config = dict(
    attn_scale=0.125,
    decay_shape='linear',
    doc_mask=True,
)
MLP neurons of a small language model. Each row is named by its layer, matrix (gate and up: input weights) and neuron, and shows model dimensions 32-127. Each number is 500 + 25 x the weight over its row's rms, rounded and kept within 0 to 999. Numbers have three digits each. A neuron's up and down rows have the sign that makes its largest values positive.
A block is one neuron, or neurons of one layer that tend to fire together. Before each block is what it responds to, as a language model described it from the Wikipedia text at the highest values.

Place-name completion before teams
L6.gate42:521513530536504485489484496444487529500476515504503564489480482468510482492459482495495496520532499467488491489491487457511516476514462508490541478518466463499507508472512474446464500468527510507510522520474510492507458501540480506439489532508463523523512523505504453533531462514459483483
L6.up42:545499519542523476507515476490462500483494499486482543522489454542496504495507546493468518492495488489472496504493534510526543516500463523478536467541492483481519499523503494489481494492540445505494514527498473490517545499558469527513498497498549493486518429453504507449491500533497537508
L6.gate163:474536509529506472524475507545487485491512514509495496493499466496507487488531507497457493517512486505509472481498515479527510502497522508508533467473447544475497531503519513491563536522513479546505519501507480544520500504505460472485504536491471504480482480512521492478477556478541555467
L6.up163:494502501543500550460458459524459552519497513519496503527506490502564550514495518490491509504544528479503497502503511510502507480555499513486511553501512493485514478517497480501507513523538530497497521544517521498509493458509505493533499510461477467484494496508481495473471500497431505480
L6.gate223:513505476506499456519471485494541519515490511517481494509446470540484494502540483541485455501571501481490486513484485506519493458442563534502570501466513515505477518472521492531516525519531475506486474475503470511524478477534536496546533526433518508503468520492526461512466536538510524531
L6.up223:475502494492517460483496459514517452552472540492476442474450494551494471519511486502485500517517510438520473506490480488483507538477501515526529481501496477534494492517499542497464525499489504485527516496464473551472513485505515501567476524469509480480546516521505543502480504544505507539
L6.gate378:460474522520540448513486488524464493477525464520538479464517510489530478463515481521486489478483508470501539503491528460520504477486533488518520486530500466494451519547486493481465513469476486505484478527514490512530519486491489472491523504506495487514470485528523513491501506465499518515
L6.up378:445500507503439480499472476501502472462496472488500437503494526523491495501495503518522472493494528452472493556500524512535472471532527488488563492526510506500513526530487499505506489466461522508464508516504470484551514494498404496476506509524481474514551539524524525477499478504477457504
L6.gate535:496469482518469503515434476467500487530533494490488468490519524464495500520550494523486519498530505529465496511527499530508513492478522515483547519497518519483477511461522478474479477508520496492542525514489475497499509521543508475489465509529477472513520499481525451496500505466490556510
L6.up535:483478519537519535495461497503495510493503513461455476474501485461505546523542541483474494486488466512528517504493496538486535456530537509500510531530487564499520488484497512477489532466498499498525490489492503507518491467503470482521494474530451544500462517486470499445499466552488518515
L6.gate626:501489503525488497508451494504523492524544485484496540497481422518493520468533463498495483501488466465473467484508530520507505516521472471468520465464470468457488521501522438534473476526493540476448485450497480502534484490500506498516435524473440504522489502510503476485518519522500548448
L6.up626:492529513476519454483486517530476494531449517532496472470532467467483548506571491485484477465543472475483492526502463514525506510541500505520529519486534492508505504477510458474514477482484555472507504476477517452487533493455534472509514539484507519489546495510506480480492433525460518507
L6.gate660:489500449511460502472455453544529502504513533471476493493461484552499475519539520516531529517491469496502501513505492489510480521459493561485469521490487534496497509458516497453526510495529503551482526502480524505507510486553469504565489556479504489534515505526523518493519555507459500480
L6.up660:464508447470488497510509461537472498506539554482537509534519529489482507480490535482513525513466474540519483517520484495510523529471520511531490517511522528495496489505499489465503497497523476453509481502521531508490557474541503471497486500495511493501526509542486501522481484529491484504
L6.gate682:499537490541485510529477422474477542505468507545529517469489505504535544523513504516467507506518498538516504527527526511502514502516491526490532486459458509461486488460494489459493471505492528536507521470479452527495505467519488473474468470507510514524532487509497492509506530523521465551
L6.up682:496520514521474503513516471462487523505512513533512491535541498517479502511550470532470458541515484553477545494496501530509468477505539558478511496466485510501498482431508549467458531490532536461509517459481481499441510453499510445517502500476487464505508479541526536477487507489533498487

Quote-opening marks
L6.gate141:498503500494470533508537525493531509486476516453480490458465531525537449522526509503507493491467518516493490562489505471503494490516502492496480509507509576508492530563461503501506481429526498475497557519495512531505518533526489501448493493544522457512510496531496541516507506478475525495
L6.up141:474504490462492475487556530497522505487494476524540482499502478474542459491508521474486523499510490453530513520456454482468468511536474502467480488485487506513521513460477486519510510506513513496551485499510528501503530480517461504516513517542472509513521511479465519510484493506476495494
L6.gate243:522499518511525511525486486482447511485455535486496528451539551513483519500483515430509495495509535454498493507493459469513502496506485472528496462478514495486542443518512484508494517489468475515504516511507521527549485509473540541476461487458536472536533513523482523547491471503482488531
L6.up243:471498481481514475527499481445519442494531517494520520536469492494484495496510528462536491496531495509533513510482520485466544484471539444482519512484496514510492457483481496491473511513508489568506501482505479539479530516499495490494526454482514503499504540455557546499523530483470516506
L6.gate372:545495474482489512530481535525468486544558509480533521473463538542456504514484535495458534487528498483492503487475509480502493471521441484506497489473455467498483514476497464516526496498477428489541503482492515506513467467501516472512529509530446537495535544531502484539510477482509479534
L6.up372:537503522554501481520480482461515444511502537508514501515476536499514475536421513474496536546485490439453510474492475469468518474523499524546487468483495511523485456499516484486484546522464531523513466506549493513508470521471513517506530437501505515483524515497493488521511521453513471537
L6.gate409:544497482517525495573532496477469511505516518510521541435471520534500466479451468453495492540487513515504473493485454502510563493477511523495470510519465508541520445484506489513499512465498493499522495488496513526545486508469495501482530482515492495455553535522529463497467509486470477553
L6.up409:498554468538536528506481504499487476504524527463523498483446542567516509511526484465485510506492564505485496478506512507503502446469505493509489490491472495508485513495535488505530507452485473505488543511491507549484490510499538475506486484504464480495533496445545548487503490474495497513
L6.gate419:479498473492507486493545532502491524492500510485474535488462516523482465476511432493461504537502470524472490517481483490509545499473558418513497480490509518466461442509496446498489527516486488537527469522492500496508531540517486485501507514514504533511481492513472511516567492488515464483
L6.up419:523510518452485508463518531550447472503469455511509522490490504541520508506557511506501500509515496511478485506525536540487536461522452479493492531497547546533491536486513487510499517470505502522486473500495477523470461482539515520447498494523520481474469529509516468526505473459504514477
L6.gate478:487497515535524470520532469499474497556526482526522498474482522498516475496518499531469525501521499484510477513481475476472579484529537477488475507488509481517511485529486457488499512509500474517520495470500502464506481512502476480508534518463469452505498500470532519495507514522479501463
L6.up478:507501468543493516537533503475471526541503519497499510486460516501528510507542498468504481556467524498509495493518526520466517507473466491554473508463496487524495494505475521454531487485494469516531512471490510506466561486475482499489505532470515487510449510504542501449518478483459499500
L6.gate641:508489493489520501509552470525476506555502488511497508475512510523497462507440517525476496550481559522513476508505485488498528556522504489498476470487500531506497510515463498468489499510476459501560492503495486452474489511463566519531488495538504481545594505529458526520466518474486508516
L6.up641:491496509503566532551522527479470541503519469526538499548502470533522476490524585486468519525487529484478517510520471509512494506504507469504509493471528474492488525489502527529508522478514487525528512496471446466509515509450500494479512469506485512471539554464542483516480539510438501534
L6.gate664:485460501473482499503544480490463508519550533505522463470485521541486510471503486493532498518521520489500496558516542480506532478515500510519539505516512492488504537511527478463485472470544478508491528476495524481489532513519504511483504508529505552467526531530497500509481538522520506479
L6.up664:503460542498457512512532490477511499515508500480503500483487540537458480442518499495504504523522543512450449518500540490511487492511464491550491517502471452491487501484522448539509497520548445506501467520499519491514467520490508489458468490517502511476516542498490506547498495452502456479

Opening quotation marks
L5.gate310:543515464457531536481513497412506508479486489523491511510495501542486460485428491497460464504525493498477507536467493497486486501559474482531552521484428520517489484478491507486476479473498526477512533541488473453474474504534469500517487482491546532497495456472488508510473521489501464537
L5.up310:529484490486460489479529547460487489503481492459527502472474505507494472450491425498534530530490517462499496512516508497496523481540522504509535520558492539491481549556498487538463491511516483492527505486487508506438514479464517477526513443487469542527508546512494519498550508501486499485
L5.gate316:517502457486510484494486512525515539521502500484500476469495453485487515485467471485504489494488479492462475515443495470439458465512466479455489517490478519510515517495507544468445505497499535496532497475530528509494485515505514474485507537543507474487497512505490521473502496483514503502
L5.up316:565534493493539545492504499511490501508503448477538477516488532489480524510503526500517536487489528531446513506518527535543494484526478516478491550486478512510560534524457496473508512495498476485514543544476495491543527535450523538507482495532496544494500500464505511514500466517480490550
L5.gate393:518499473464472505476488555484523481514521539533513491504473512525505516509462502505515516482473454491503499540483479494527469489555501528497540478556465512463515488518550547570482469501511521483498514485481508530496452507549509504506521512497501455486501546507539474505525499486539498534
L5.up393:521468485515476497518485504473554506554499476541543489497544484450501473464479486496460469497516508516463489543493455502500519520560463491545474487477557556470474497514484519479512472504511498495461468483518540417447516527531479486486507516497490519509479521436500495462500518495515476473
L5.gate486:511514480500533521491486500512516484543511480523493514495495471505470492479506524497497497495439517491537462503497451477476514481535523468513458468515467442530464510523491516492510501503445490529488522463488474496520551524505489482501500454478508453482544477490487507474474473516523526502
L5.up486:460491481472472490519502459505447462495473507498513509499501566536485509432468485490469495538511530504501494538471536492508471477500475510531478521536498502509529500510519507493488473510464473481498497489512458511465491562533489549492490457472478435485502520525508530502551485539516475510

Before a predicate complement
L4.gate1:501497530553503509508540475492513469520473504529506477470524505502509504514469500475457513520484487484517474491532463517519521517526516481528466532532486489536500493517495508484498477544489502511508463529523530522484459529547519492522497486514509503532503565532559494472500515551491524495
L4.up1:566520462495485494482505470510469458522463541511502506513537507501477517510533514482530473532483484477540500542533501546567550501467512486477513521532495481501438495509538525464466505519452499528522499511504527468452454473522515513517513504521498486498511506481491512487474477512502511452
L4.gate139:498517448509486495482537479534538484446498537512504499516487538485525490515547479499487526478515463454460512508502505508504466536534491510494511540488490487463494535502508517503495492521497466507540509454515567478519490517476469500484527507502479467532512543442515443508508483541529514502
L4.up139:519528511534555476470500496490468469495522515502505476542509529513509495489527547423470499520436461478529494499515496470514520463531475503553499511536440495498473533509498544515525498540502511521509471505482516479511498498514507503526474495515509475522504545499487475510459484465499522481

City-name ends before team names
L5.gate423:489535486501489485490516483523492471489479499478522484496537482501520514504540551499453531511473495529525497535484495475493455495478507504483491503476487514461525468498549478453532519502512486469427538552500493483505542522534496430509502539509518505510512514466475526506469497482538504521
L5.up423:476514471543510495473489489506490500485472488471467513485493502544527516478525520510493503502445506496518499516466504482478466510501506516475507502462512531441481474470498517493479510490510552523413523567529499503526545466544528465508491493498498557509486537489464483490497510549495497478
L5.gate558:521514476528475460498461466550481493557476517467498537481463476499504551411480520507514512501467496461520508528526505485515513494496512555510507527508487484499490507525520508480518438458504486461458501528477492480470518529531502444517486512494531496519532516454484413483506497500502518471
L5.up558:465526493505531486493498525501471488525491457495503465496556467516483530496469480496504501495502521479486475496506465524503515540525520531539519452478487437515481544511543520462475457491517485504498484502521456493470531514487490503499505458482538513511471498498504526520429520478522486484
L5.gate668:520518453516510490505494511502496493498532482446516526480441474482515508518517519509526507526498524524539492528508497488456488497539498453495536552487471512479509476523517479499481486482451446512491497491458496519527526510487506498510498451450512465477485542512498501522514508470512474540
L5.up668:503502474489520481526487469503457505480488530506479530489523507489514492560527529537456470491488528498522495511531510476505521477489499490465484451513504513469478487477478521488474500521549534442501507531509513496478470499505487459467544490523475494501482489496503504511456520495553526488
L5.gate702:518510490535474517489469482511469474515497516477472528493499487489479518414503517506490481476459536504468507496489495492535528515532542503506540459507489554500520507478478462484477500522502474506478529528493498536480487432507508503516531488480485534516556498512483506542467506465516459491
L5.up702:517492502482470416476467525487506495477512477485511534485493510483479468489523485503553527514455537507481489468488512497490491481500530504454483506462480507463530500474521497504530483499507517455498458529492478532526482493478468487514505509550467549466486593517538499523488501541510461571

Ends of prenominal modifiers
L4.gate119:511527448517504519485482494496526518560509483482489534445465494527518475506455556503518469454511513508458459517486466535527483501505509504476522494498528480477458525488527478443480487534526507512502435462481522545506480477520507444440502488529501479503512511481507497466477466509505519530
L4.up119:491500497500528481476466534492505493561486485452470496508490514501528486498460491515489461470532473434514486494499474538500469484486550490478475473510530485474489501505511534483499469497497476495513528476498514499514514512515496521514495473503480486486538547489517525468470493521507462528
L4.gate316:499468475542480498475479513517497461479478488475490499511495481521509488502479524518478525475496506458524480546483482510506473531466530518549448526527541512514489474513520484482468549491458532529518502513469505528510507485560493505476494528522482529513481491524524520461505505483491504544
L4.up316:507472462466525501491538548500501462558483512537505510506445486515507476515485522503537540495515508491500522515499477525499471514508521556491535505477524507492483509509513493561534508530529523561550435485490504506505513497536480506435500520515455495539511463491509534471508513532531519480